Part of a small language model's weights: 324M tokens.
MLP neurons of a small language model. Each row is named by its layer, matrix (up: input weights) and neuron, and shows model dimensions 48-143. Each number is 50 + 10 x the weight over its row's rms, rounded and kept within 0 to 99.
Before each neuron's rows, "fires after" lists the tokens most often just before its 100 highest values on Wikipedia text that the model never trained on.

fires after: "M", "F", "V", "R", "P", "Q"
L10.up457:46 53 41 47 46 56 64 58 35 39 55 54 54 44 37 56 39 46 64 49 59 47 51 35 48 41 57 39 33 59 51 54 27 67 56 62 34 51 37 52 55 55 60 43 48 58 40 50 34 57 65 67 43 56 41 40 32 64 43 37 52 56 45 45 45 60 59 57 62 51 61 43 69 68 33 80 48 53 44 50 54 55 56 46 50 47 24 36 54 45 61 29 48 52 58 52

fires after: "| ", "th ", "d", ", ", "ly "
L6.up375:41 65 51 52 47 47 63 39 72 38 54 51 47 41 36 45 79 49 44 40 54 58 50 43 49 30 63 44 43 48 55 49 45 34 41 60 54 49 29 46 49 35 57 61 53 60 64 66 57 56 35 39 55 58 29 49 54 31 72 63 54 60 40 47 52 36 56 35 41 59 53 51 42 49 73 45 45 56 51 50 49 71 52 54 47 45 42 40 58 41 41 46 51 62 55 55

fires after: "C", "S", "V", "P", "a"
L4.up292:62 74 51 44 65 55 68 44 55 62 36 42 44 47 46 44 65 34 47 36 60 46 48 62 53 40 42 40 46 73 54 47 52 51 64 36 47 51 46 59 47 67 41 60 64 40 35 49 53 45 17 49 50 58 35 56 68 57 52 53 51 54 53 60 49 63 56 56 50 49 60 67 58 55 56 47 42 55 50 63 55 74 55 46 51 40 65 44 52 52 57 64 49 45 45 47

fires after: "l", "m", "r", "d", "el", "-"
L6.up482:59 42 42 48 45 44 59 44 42 46 43 45 69 41 73 61 47 41 48 68 55 54 55 38 65 58 50 45 41 63 53 44 53 50 71 58 36 62 48 51 62 75 45 64 42 60 42 55 62 46 54 44 44 57 60 56 54 54 66 58 56 53 49 50 56 55 52 68 73 53 44 41 48 47 31 44 51 46 28 53 61 59 52 44 58 55 62 51 50 39 62 56 47 59 54 41

fires after: "201", "enti", "th", "200", "."
L6.up287:62 65 59 46 43 48 59 48 38 44 49 59 51 36 42 44 49 48 40 77 41 44 71 58 52 54 63 58 46 43 50 53 59 44 34 58 42 49 45 51 52 51 50 64 46 61 54 63 51 39 59 32 54 35 58 60 57 36 59 51 60 52 35 49 45 47 48 49 41 39 61 60 37 44 48 44 62 24 37 53 61 36 60 62 56 65 62 39 55 59 35 28 67 49 39 44

fires after: "202", "Ale", "o", "196", "i"
L4.up59:49 47 59 43 55 47 42 55 55 61 70 51 42 47 46 51 50 53 33 40 41 42 57 44 49 48 43 44 69 34 46 50 46 58 66 53 53 59 44 59 58 39 38 45 38 58 50 54 34 48 54 55 55 46 46 63 50 42 51 47 44 47 46 49 48 55 35 36 53 33 55 42 39 34 42 66 61 28 55 56 72 40 53 63 53 30 41 43 41 48 44 53 64 59 56 32

fires after: "| ", "U", "Mal", "in"
L6.up317:49 62 48 66 49 63 60 25 52 56 72 39 47 50 28 31 61 52 45 53 35 67 59 46 51 47 57 51 42 64 47 57 49 39 44 42 37 41 35 50 31 32 51 50 45 57 47 32 34 53 42 47 63 55 49 62 49 39 39 35 56 37 41 57 36 31 54 17 35 54 68 57 30 55 50 59 48 51 34 53 52 62 58 52 45 56 55 55 41 43 54 39 48 56 55 48

fires after: ".", "\" ", "| ", "j"
L8.up90:39 52 50 52 48 39 66 54 62 74 51 60 50 46 69 47 59 45 28 40 40 47 40 46 45 49 63 58 56 63 66 48 48 46 31 39 55 52 52 47 35 52 49 51 51 10 51 57 47 47 71 56 64 38 45 46 66 50 61 53 56 34 56 49 49 58 48 54 39 58 56 57 37 59 44 53 49 47 50 51 46 39 37 51 53 53 46 67 46 64 35 46 57 59 44 43

fires after: "F", "f", "- ", "r", "St", " "
L8.up143:55 61 57 46 61 50 63 49 48 34 50 60 59 45 26 51 45 41 56 61 57 46 40 52 53 43 49 67 42 52 46 67 56 39 43 40 52 57 55 42 52 52 67 49 53 59 62 53 49 52 28 62 48 34 49 50 37 40 38 54 71 60 33 55 37 50 49 52 58 47 49 39 51 32 46 56 40 49 55 50 60 57 33 49 39 63 55 67 46 48 27 45 40 60 59 39

fires after: "M", "T", "P", "-", "Min"
L6.up158:45 59 39 63 53 71 48 53 52 40 34 65 29 64 68 65 69 49 48 58 56 56 33 57 39 42 50 39 37 63 40 50 62 55 40 49 14 47 44 47 52 40 38 50 34 52 39 49 50 41 56 48 54 48 53 38 37 45 44 53 56 57 45 63 58 51 45 50 68 57 53 34 64 59 43 70 50 21 44 28 48 54 50 54 47 49 38 51 53 37 60 49 36 59 63 43

fires after: "u", "i", "a", "in", "A", "ok"
L6.up127:37 41 45 52 41 58 45 51 69 58 71 36 65 66 64 43 32 60 58 44 39 46 43 56 38 62 55 52 64 62 40 43 47 62 54 37 57 34 41 49 61 53 42 42 56 33 43 45 60 55 45 51 53 60 70 59 49 46 37 60 43 49 58 46 53 59 56 68 55 49 38 40 43 37 34 43 56 57 52 52 61 47 55 51 53 35 50 43 31 61 46 59 51 46 57 68

fires after: "| ", "it", "i", "ic", "ot", "li"
L6.up408:55 49 58 65 54 58 55 43 57 57 60 65 65 27 37 50 48 43 42 63 33 58 51 52 51 39 62 38 46 47 60 63 47 53 34 53 41 56 39 46 30 39 43 48 48 75 59 37 46 50 57 44 56 51 32 43 56 33 44 46 59 44 48 46 37 39 37 39 29 52 66 49 35 46 51 49 52 49 22 56 46 52 59 54 55 47 49 68 46 42 56 29 48 45 63 57

fires after: "alb", "S", "comp", "Ch", "orig", "s"
L8.up43:33 59 51 54 52 60 52 50 47 64 64 52 56 42 45 58 28 73 33 60 38 47 48 57 55 53 40 55 53 49 58 59 63 41 30 39 37 52 70 26 56 48 56 50 55 35 53 62 39 56 71 58 45 49 52 41 41 52 70 49 54 59 60 52 41 51 42 53 51 37 44 40 37 82 51 52 54 58 45 41 47 31 33 42 41 63 56 43 55 54 45 51 51 45 42 44

fires after: ", ", "–", "G", "("
L6.up419:42 63 51 44 59 43 48 64 53 39 65 48 26 39 53 34 56 60 48 47 51 27 61 61 50 62 49 53 72 44 35 36 39 53 56 60 54 51 44 57 56 33 54 54 68 56 50 53 67 33 59 41 45 49 51 74 45 28 76 65 50 45 28 55 56 43 54 57 60 43 55 55 46 47 64 45 48 63 54 49 54 50 53 53 40 51 54 28 50 57 53 49 37 45 42 58

fires after: ",", "on ", "5", "| ", "On ", "3"
L10.up580:68 40 41 46 38 56 34 55 71 71 41 55 51 47 67 34 42 52 43 37 35 53 57 59 60 53 47 44 50 42 43 57 40 47 61 40 35 52 48 35 67 61 57 55 50 53 48 40 45 41 60 44 50 47 56 38 50 39 28 64 43 44 59 49 39 55 38 44 64 17 68 44 36 63 38 56 51 41 56 49 50 48 56 59 44 59 48 56 57 40 51 69 37 58 40 46

fires after: "h", "c", "n", "pl", "b"
L4.up197:49 48 62 52 61 49 39 29 51 59 52 53 58 44 51 74 62 61 43 49 38 53 54 43 44 44 43 53 58 60 46 47 60 50 36 38 55 45 58 47 44 49 55 30 56 48 49 63 42 43 43 58 48 37 36 84 58 42 66 50 52 60 45 61 55 54 43 50 63 52 37 43 32 57 48 62 39 61 43 41 45 53 59 18 44 49 79 58 51 66 58 61 38 75 60 55

fires after: ", ", "–", "201", "March ", "December ", "July "
L6.up354:54 54 48 53 39 42 62 57 35 51 67 70 44 47 61 46 47 50 39 61 40 29 71 49 69 51 56 49 52 49 47 43 54 47 52 60 46 63 51 62 51 60 42 73 57 72 60 59 53 31 50 47 55 44 57 74 50 42 69 56 66 32 27 70 48 50 44 55 64 45 55 57 39 50 49 49 49 48 35 47 63 56 46 64 42 60 64 51 43 48 53 29 43 58 61 61

fires after: "St", "D", "de", "L", "Rel"
L8.up258:56 69 46 51 53 64 59 42 48 61 62 40 64 43 48 50 35 41 45 64 35 63 52 32 65 35 43 62 48 42 45 55 48 49 42 56 52 43 54 26 69 58 55 44 44 33 53 59 56 44 43 56 65 57 59 46 45 46 65 47 40 61 50 55 45 37 49 41 64 44 50 42 42 46 46 63 44 46 54 45 53 37 42 51 45 60 52 48 59 75 19 43 55 63 56 46

fires after: "A", "u", "p", "m"
L6.up514:40 48 59 50 57 40 49 45 52 48 59 36 38 54 52 40 53 51 60 39 55 51 42 52 48 55 44 50 40 56 49 54 66 36 47 40 49 21 62 63 50 65 58 50 48 31 36 36 42 59 56 32 53 42 68 51 50 76 40 39 40 52 70 54 52 55 49 33 49 41 27 47 54 53 48 48 60 47 83 53 50 61 54 50 52 49 51 48 44 81 46 69 49 44 32 38

fires after: "| ", "201", "the ", "A", "in ", "can"
L6.up391:44 64 46 49 42 44 50 33 47 49 64 33 34 59 53 24 52 61 63 66 45 42 62 48 44 42 60 48 53 32 47 53 52 34 39 37 38 36 49 47 56 47 38 66 57 52 46 50 46 34 51 55 64 32 74 65 62 45 58 57 58 45 43 68 47 47 62 46 69 49 65 68 31 41 62 63 43 51 41 76 66 56 56 39 41 35 51 56 32 59 39 37 51 60 51 55

fires after: "| ", "(", "."
L2.up43:53 63 42 53 54 61 72 50 56 71 65 51 66 60 31 43 57 54 65 56 40 35 55 62 62 39 70 42 56 44 43 46 57 51 48 58 57 41 49 55 54 34 58 30 52 51 42 37 52 38 46 36 41 48 39 48 51 07 34 41 45 65 58 59 54 49 51 38 68 50 62 45 46 56 53 54 55 39 52 40 37 56 42 47 45 53 49 61 51 56 60 53 59 56 49 37

fires after: "D", "s", "comp", "St", "d", "P"
L8.up605:52 46 46 45 68 32 63 55 52 50 72 51 61 55 69 60 71 41 48 65 49 49 48 53 37 36 56 66 55 50 49 52 46 46 55 39 43 36 47 44 52 59 80 47 59 52 61 45 47 55 25 50 44 36 50 38 36 47 36 42 54 54 72 49 44 50 41 55 51 38 49 47 44 40 64 61 47 51 57 50 52 31 38 62 38 44 50 57 40 59 14 44 48 59 47 60

fires after: "8", "7", "9", "anti", "191"
L6.up519:57 59 47 66 42 49 56 48 39 58 61 64 63 54 44 33 54 50 40 53 23 53 63 42 73 34 51 50 41 48 49 59 49 50 50 64 67 64 46 51 41 48 40 61 50 62 56 51 43 57 46 61 53 46 29 72 26 57 58 45 66 34 32 61 39 40 45 37 30 62 57 41 39 63 38 41 52 32 40 37 64 48 53 57 50 69 60 54 42 32 50 30 55 50 58 65

fires after: "| ", "6", "200", "(", "; ", "199"
L2.up638:64 59 50 57 62 57 61 51 58 50 76 56 71 56 53 47 53 50 54 41 43 43 53 56 42 50 53 47 52 47 52 71 66 42 54 48 47 62 54 57 51 59 59 32 66 51 45 54 39 36 41 69 64 43 47 59 40 42 48 57 56 62 66 44 44 44 59 49 61 32 47 47 55 55 59 33 46 49 61 51 41 55 62 51 38 71 50 69 58 49 43 51 48 36 56 45

fires after: "| ", "\n\n", "Ind", "M", "D", "."
L8.up404:46 37 40 49 38 38 46 46 52 57 48 47 47 44 61 52 24 59 46 28 44 49 68 45 53 59 62 48 56 65 80 36 48 49 35 54 39 58 52 38 54 52 47 47 51 46 27 46 59 51 72 58 44 40 41 45 63 55 29 42 49 48 76 41 59 64 58 44 36 64 52 50 43 65 60 54 57 49 42 49 42 61 65 40 50 40 55 52 57 67 38 53 63 39 48 64

fires after: "e", "to", "E", "ro", "o", "es"
L6.up549:44 34 45 27 52 58 35 48 55 51 75 67 61 53 56 66 35 44 48 45 48 50 48 58 63 55 49 62 64 47 36 31 42 57 53 56 53 59 53 52 48 48 50 55 68 36 63 55 60 30 37 62 49 49 43 65 41 44 54 58 51 46 50 48 45 54 50 62 77 38 68 44 62 51 32 33 61 63 43 50 56 56 50 50 46 55 50 67 55 43 48 45 46 53 59 66

fires after: "c", "o", "Ale", ":", "M", "."
L4.up33:39 59 52 46 51 66 62 67 49 51 58 51 54 65 56 56 38 55 30 54 44 57 56 64 62 51 58 42 52 51 58 45 55 43 50 47 50 44 50 43 59 42 52 20 33 52 57 48 54 48 42 67 50 29 68 53 66 47 43 37 42 62 43 30 37 40 56 66 54 46 64 46 44 47 53 42 47 57 40 58 68 53 47 67 37 52 60 38 55 51 40 49 48 67 40 27

fires after: "202", "–", "enti", "ul", "cul", "201"
L6.up314:59 60 53 55 49 45 46 60 46 55 46 74 49 32 54 44 49 48 36 47 47 29 71 58 41 42 57 53 57 42 45 44 48 44 49 63 51 71 41 45 45 29 40 67 56 60 56 43 55 33 63 48 56 44 44 59 50 33 68 67 54 43 33 53 46 36 45 49 42 53 57 61 47 56 54 53 56 46 45 45 50 44 48 60 39 60 58 38 50 47 60 32 42 37 50 64

fires after: "| ", "N", "ig", ", "
L6.up134:50 56 41 48 49 51 55 39 43 47 56 34 55 65 36 33 58 54 52 47 41 64 33 37 52 30 59 45 40 36 58 60 48 36 43 36 54 43 46 52 56 46 41 45 45 47 62 39 49 39 37 62 51 56 40 26 40 35 41 56 49 40 60 51 59 52 58 38 38 53 56 52 51 54 56 59 41 71 59 61 59 66 45 52 50 41 36 75 37 51 40 33 46 60 54 51

fires after: ",", "| ", ".", "(", "′"
L2.up344:40 32 45 59 59 41 55 59 44 67 58 44 60 52 51 59 59 61 47 49 44 61 51 52 51 39 52 36 49 53 45 50 63 60 47 68 43 54 34 44 41 49 57 62 58 55 38 61 44 51 56 37 37 54 33 39 62 28 48 41 81 61 48 48 43 40 43 49 68 51 64 60 53 48 56 39 61 46 65 44 60 66 61 48 60 50 52 45 33 53 61 54 37 60 39 54

fires after: "F", "f", "\n", "("
L8.up402:61 52 50 54 53 60 51 50 46 56 41 57 53 37 34 57 37 42 25 57 37 49 42 56 36 54 50 52 37 59 50 61 61 45 30 45 54 64 54 51 53 50 50 50 54 59 62 54 45 57 72 47 29 44 41 52 25 45 68 42 41 63 44 56 30 47 51 43 47 44 49 38 56 36 39 47 51 55 46 48 45 53 54 48 40 48 66 52 45 45 49 34 39 40 45 42

fires after: "F", "V", "P", "U", "M"
L8.up152:54 49 48 17 57 56 72 46 51 50 50 53 43 51 49 49 53 49 50 51 50 53 51 51 49 55 56 54 47 50 54 49 50 63 52 46 53 51 53 51 51 48 60 38 51 49 53 41 50 53 45 49 52 56 57 28 52 27 49 11 51 99 52 61 48 46 56 54 54 49 54 45 62 48 50 48 46 44 42 53 48 53 46 52 43 45 49 56 48 52 52 50 52 51 71 52

fires after: "| ", "Americ", "m", "n", "are"
L2.up346:51 81 57 43 59 60 69 48 51 53 55 45 57 57 51 34 57 57 50 45 36 43 48 61 57 51 55 50 50 57 38 68 42 46 61 48 51 60 69 54 69 61 64 59 45 54 41 63 66 21 37 46 68 42 63 56 52 40 50 50 56 59 52 62 43 46 50 39 57 31 58 46 55 61 59 39 56 57 47 54 45 63 54 39 33 48 62 57 42 42 47 55 46 44 60 46

fires after: "c", "fl", "7", "9", "0", "h"
L4.up366:35 49 60 44 34 51 51 44 55 46 46 59 44 69 59 47 49 57 51 61 46 59 56 46 47 53 52 49 57 54 39 37 50 61 46 54 48 43 37 61 49 46 40 62 47 48 40 78 33 35 45 46 51 33 37 68 51 45 50 35 56 58 47 56 57 50 41 49 63 61 41 42 39 32 53 63 37 70 54 57 55 46 46 53 34 51 78 52 47 42 51 46 39 50 46 56

fires after: "201", "- ", "Ind", "202", "The ", "was "
L8.up593:65 46 53 42 50 50 57 54 56 61 39 44 60 52 76 66 55 39 45 44 36 48 43 52 54 43 58 62 56 60 58 55 51 43 56 77 62 47 53 63 53 45 63 55 41 37 55 58 56 56 63 64 59 38 53 54 51 46 49 39 51 61 41 44 83 39 45 52 63 70 48 53 43 51 56 50 42 44 53 62 39 56 56 58 47 68 51 70 42 45 58 56 57 68 52 61

fires after: ", ", "In ", "alb", "202", "186", "201"
L8.up582:67 52 40 43 43 60 47 62 53 67 35 51 56 59 49 60 48 42 26 43 41 53 51 42 74 49 50 62 41 58 53 55 49 44 42 37 47 32 61 45 55 49 52 52 42 11 38 57 61 56 53 62 59 50 44 54 58 58 53 54 62 51 64 40 52 40 41 40 41 49 35 32 41 53 41 59 58 48 42 49 47 38 40 52 39 56 58 42 61 63 51 48 58 68 33 57

fires after: "F", "f", "comm", "re", "comp", "fi"
L8.up426:40 61 38 47 38 50 54 47 42 39 44 55 58 56 52 45 49 53 45 51 62 46 41 43 58 48 46 50 41 69 46 55 38 51 78 44 48 50 59 14 68 55 61 43 48 57 62 56 58 50 29 57 34 43 46 48 38 43 62 51 59 61 39 41 47 59 50 48 53 64 49 48 50 51 51 32 48 45 39 42 55 42 57 51 33 51 37 39 55 65 41 46 49 21 46 40

fires after: ".", "8", "5", "6", "9"
L8.up70:44 38 52 54 51 51 40 55 47 61 55 47 45 39 49 44 67 50 54 27 53 48 48 58 28 65 55 37 54 44 67 55 53 47 41 55 39 63 47 48 38 45 43 51 52 80 42 39 36 35 51 40 35 45 62 49 54 63 46 60 38 37 58 43 81 71 74 46 39 44 53 70 58 56 59 48 53 60 37 52 63 54 56 51 54 49 42 44 62 38 54 61 42 52 49 57

fires after: "| ", "\n", "the ", "s ", ", "
L2.up97:42 63 47 45 69 41 59 58 61 23 52 37 42 50 38 59 40 52 52 70 35 45 54 56 66 52 54 42 49 52 42 61 61 50 40 44 56 44 39 49 34 18 51 41 44 41 53 55 44 33 56 82 56 49 50 53 46 49 48 41 53 58 39 46 48 44 41 56 41 54 53 57 47 57 38 59 63 54 43 43 47 44 66 58 46 22 54 55 38 37 63 47 39 36 65 44

fires after: "r", "R", "Wom", "-", "wom"
L6.up539:32 43 47 34 52 41 51 50 35 41 41 20 52 49 57 69 34 39 53 49 58 49 41 48 49 67 51 28 44 45 64 42 45 40 54 25 36 55 71 50 52 62 44 63 41 58 54 59 47 45 32 49 49 49 72 43 60 48 63 49 59 52 64 50 51 50 44 43 64 50 48 57 59 30 56 61 50 57 28 53 40 57 39 33 49 34 54 54 56 48 63 64 39 51 56 50

fires after: ",", "c", "t", "M", "o", "L"
L4.up524:23 56 47 56 43 45 50 42 65 60 53 57 36 62 60 44 52 50 43 42 45 44 39 51 41 50 55 60 52 64 43 41 34 52 47 50 69 52 55 57 55 50 46 61 46 38 48 55 40 47 49 67 59 30 38 65 54 36 44 35 49 64 61 57 44 50 40 49 67 66 36 40 50 34 51 44 44 71 55 66 49 31 48 56 46 68 84 58 53 52 38 54 44 57 36 37

fires after: "| ", "e", "y", "fe", "es"
L6.up99:43 35 53 58 54 45 46 51 56 49 76 56 55 35 60 47 43 42 49 24 45 54 59 53 47 59 59 53 66 40 50 44 38 47 69 61 55 56 49 53 56 28 56 49 46 55 51 25 63 43 47 54 42 64 41 59 51 43 46 49 48 54 46 56 58 54 44 56 36 46 53 46 47 52 56 52 54 65 58 65 56 66 49 48 52 46 51 59 52 49 60 54 19 36 56 73

fires after: "| ", "201", "202"
L6.up105:54 60 56 63 63 43 50 50 49 48 55 72 45 40 41 37 52 60 38 37 32 54 44 63 41 29 55 51 49 47 46 63 67 41 48 65 65 43 56 58 33 42 46 53 41 54 52 39 56 43 51 36 55 57 31 61 34 48 45 46 55 38 45 55 52 39 44 41 38 54 39 51 61 70 41 45 59 56 79 48 63 52 54 65 36 60 57 58 37 53 49 40 45 30 33 60

fires after: "201", "202", "ug", "196", "as", "200"
L4.up437:52 64 42 39 35 31 38 54 55 41 54 64 53 48 49 37 51 62 52 24 46 40 37 32 52 45 37 56 64 48 20 68 45 49 57 52 41 63 54 53 52 53 42 56 47 52 49 54 37 38 59 58 42 74 59 45 32 39 51 63 52 42 63 69 66 59 37 44 61 49 46 58 59 41 67 59 58 58 59 48 54 27 62 53 52 48 44 49 45 43 46 54 57 45 40 46

fires after: "the ", "in ", "(", "I", "17", "| "
L6.up541:57 64 62 58 49 57 39 42 38 49 61 37 48 54 40 29 43 68 43 52 31 66 73 51 66 44 57 50 56 44 54 71 41 53 56 48 62 39 49 53 57 38 47 46 57 52 26 46 50 43 62 57 52 39 64 66 37 48 42 43 43 29 36 65 46 54 60 45 22 45 53 63 33 47 59 47 52 54 50 51 49 47 54 56 53 36 70 50 35 40 54 46 47 58 48 64

fires after: "H", "V", "Ch", "S", "i"
L6.up302:55 43 55 62 52 50 38 45 38 52 56 56 40 41 52 59 39 56 53 17 60 63 39 65 36 39 57 50 49 54 50 55 59 45 55 49 51 52 56 59 40 51 37 44 41 42 40 40 65 47 34 57 55 64 66 44 55 51 33 49 55 40 55 50 58 63 51 46 69 53 51 58 64 50 49 53 66 75 71 39 45 71 39 60 45 46 63 70 50 53 52 55 49 45 47 57

fires after: ".", "8", "9", ":", "201", "6"
L4.up403:22 51 56 42 30 45 57 67 59 45 54 60 65 63 62 48 45 57 44 43 45 51 58 57 63 59 57 41 50 40 53 51 42 44 36 48 62 44 55 41 61 48 47 44 32 44 47 65 22 44 55 62 43 30 59 51 45 51 42 41 40 50 63 45 54 50 41 48 68 68 43 38 51 29 64 43 61 69 41 52 57 17 42 71 46 66 66 52 52 48 31 51 55 50 28 37

fires after: ",", "| ", "9"
L2.up116:54 32 54 52 63 54 44 52 61 56 53 35 61 58 47 37 43 53 43 43 26 42 45 66 34 32 47 53 42 52 58 79 43 49 41 51 59 65 37 46 52 70 65 60 52 48 40 50 54 32 58 47 51 34 43 53 55 41 30 46 57 59 58 65 38 30 68 47 59 25 61 39 56 55 54 41 48 46 63 60 56 59 61 39 47 38 55 55 47 39 40 65 39 52 41 60

fires after: "–", ", ", "September "
L6.up477:59 58 47 49 49 41 35 63 53 40 64 58 54 55 54 35 46 57 43 44 35 35 52 38 67 43 44 40 43 42 58 54 45 43 47 63 65 71 44 52 42 40 48 66 64 58 66 49 69 33 47 62 69 43 44 50 40 39 80 61 59 44 55 62 46 39 38 43 51 52 48 49 41 51 53 54 49 48 42 47 67 48 55 58 40 46 55 38 42 45 56 26 43 48 45 66

fires after: "S", "a", "A", "c", "s", "o"
L6.up585:48 52 50 43 72 64 38 37 78 51 68 42 44 49 45 48 50 65 48 49 32 77 54 64 49 40 56 64 65 48 48 55 44 52 52 44 50 24 50 53 52 43 60 36 60 43 37 36 61 53 52 47 53 42 49 50 55 52 46 55 38 51 53 47 46 67 61 39 48 34 46 47 45 47 20 37 56 52 67 60 60 60 60 46 58 46 45 40 38 71 38 59 46 51 32 37

fires after: "| ", ".", "4", "7", "8", "an "
L6.up339:59 32 36 60 47 43 51 50 40 52 32 53 43 41 57 58 47 56 43 36 41 32 53 60 50 51 57 55 47 57 54 49 64 53 42 36 71 53 73 50 44 53 39 54 63 48 61 40 48 42 41 65 49 34 72 56 54 51 58 60 60 53 46 33 50 73 67 60 49 47 38 52 55 57 50 50 58 63 54 57 50 59 41 38 47 37 34 63 34 27 43 54 55 57 45 60

fires after: "Th", ", ", "| ", "\n", "202", "192"
L6.up487:43 72 45 70 64 40 55 48 50 42 56 54 39 36 43 37 54 54 47 65 43 51 46 52 44 34 63 36 38 45 55 58 61 31 30 50 52 43 39 45 41 39 47 60 34 71 55 33 54 36 55 36 59 37 64 43 48 33 71 59 68 46 54 52 52 39 47 37 38 56 49 62 36 49 60 57 49 34 43 71 57 48 59 51 43 51 50 50 38 72 49 31 47 39 37 52

fires after: ".", "c"
L4.up56:33 49 51 48 47 59 50 64 58 51 54 57 39 54 63 69 45 61 29 69 41 61 45 46 52 46 44 61 47 57 64 49 44 48 52 56 63 37 59 59 60 36 64 24 25 45 61 54 36 61 45 55 54 30 56 62 56 45 58 47 38 67 61 35 38 53 46 45 50 58 62 35 40 48 52 51 61 64 58 46 57 32 42 58 40 55 76 46 60 48 31 64 48 59 44 28

fires after: "| ", "- ", ", ", "\n", "– ", ". "
L6.up337:61 73 55 50 40 54 42 51 33 36 63 44 55 55 47 47 37 65 41 47 62 65 65 48 54 53 64 42 52 51 64 49 49 48 28 42 53 34 45 46 59 30 52 55 53 59 51 45 53 47 26 48 65 34 77 52 60 44 59 52 53 44 48 67 50 38 45 29 55 46 50 65 36 45 63 72 45 47 44 72 66 49 52 55 50 39 44 60 39 59 58 48 43 57 44 75

fires after: ", ", "| ", "(", "in ", "March "
L6.up308:49 68 46 56 54 43 57 44 47 43 58 51 34 36 27 39 52 61 40 61 24 52 60 56 45 34 52 46 47 49 39 57 65 38 39 52 56 36 46 55 50 48 45 64 55 53 55 43 66 38 58 27 57 29 70 68 40 44 60 55 55 38 55 49 47 46 57 41 50 44 48 68 46 58 56 40 69 52 63 66 55 58 58 58 42 51 45 43 39 70 44 44 47 44 30 64

fires after: "| ", "al", "8"
L6.up632:51 60 37 53 43 49 34 76 50 59 46 55 62 41 48 39 24 56 44 55 48 43 55 52 41 48 58 49 47 52 65 47 49 49 40 72 52 59 64 46 50 38 53 56 60 62 55 49 58 49 27 52 69 64 42 49 40 43 68 65 55 51 42 58 42 33 36 40 46 52 36 46 58 50 34 56 50 56 48 46 61 38 43 58 44 67 48 24 44 44 64 46 43 36 36 66

fires after: "| ", "O", "the ", "fer", "e", "Sh"
L6.up15:70 59 69 64 47 67 48 44 46 46 50 51 56 39 30 53 29 55 43 59 50 90 57 58 44 44 54 49 46 72 63 48 53 43 23 45 47 26 51 47 49 36 66 37 49 55 51 48 55 78 39 50 60 51 54 57 45 54 33 34 45 37 61 64 37 39 50 22 25 47 47 59 55 55 52 51 48 50 64 60 47 49 53 60 54 69 53 54 46 49 55 49 48 53 47 57

fires after: ".", "p", "′", "F", "tr", "b"
L4.up633:35 36 54 50 57 54 64 55 39 46 40 58 46 46 53 73 48 50 42 52 51 53 60 52 43 54 49 60 39 63 61 47 63 44 60 63 58 49 83 51 39 48 63 36 42 58 54 54 46 42 50 72 52 24 48 52 53 53 54 33 46 73 55 61 33 68 46 54 39 60 56 54 46 58 60 29 43 62 31 52 61 45 60 43 24 54 55 54 50 59 64 54 45 64 46 32

fires after: "| ", "200", "202", "th", "191", "9"
L6.up581:67 60 48 58 45 61 64 62 55 52 40 86 66 47 51 50 51 51 36 53 42 43 66 42 51 48 50 56 47 67 50 48 60 52 41 56 50 47 39 47 38 47 45 59 50 62 57 35 48 68 48 47 61 56 28 60 40 37 53 43 61 52 48 46 29 29 39 48 39 55 62 34 44 71 45 53 44 38 54 44 61 45 43 61 48 79 48 55 35 40 58 21 51 46 48 65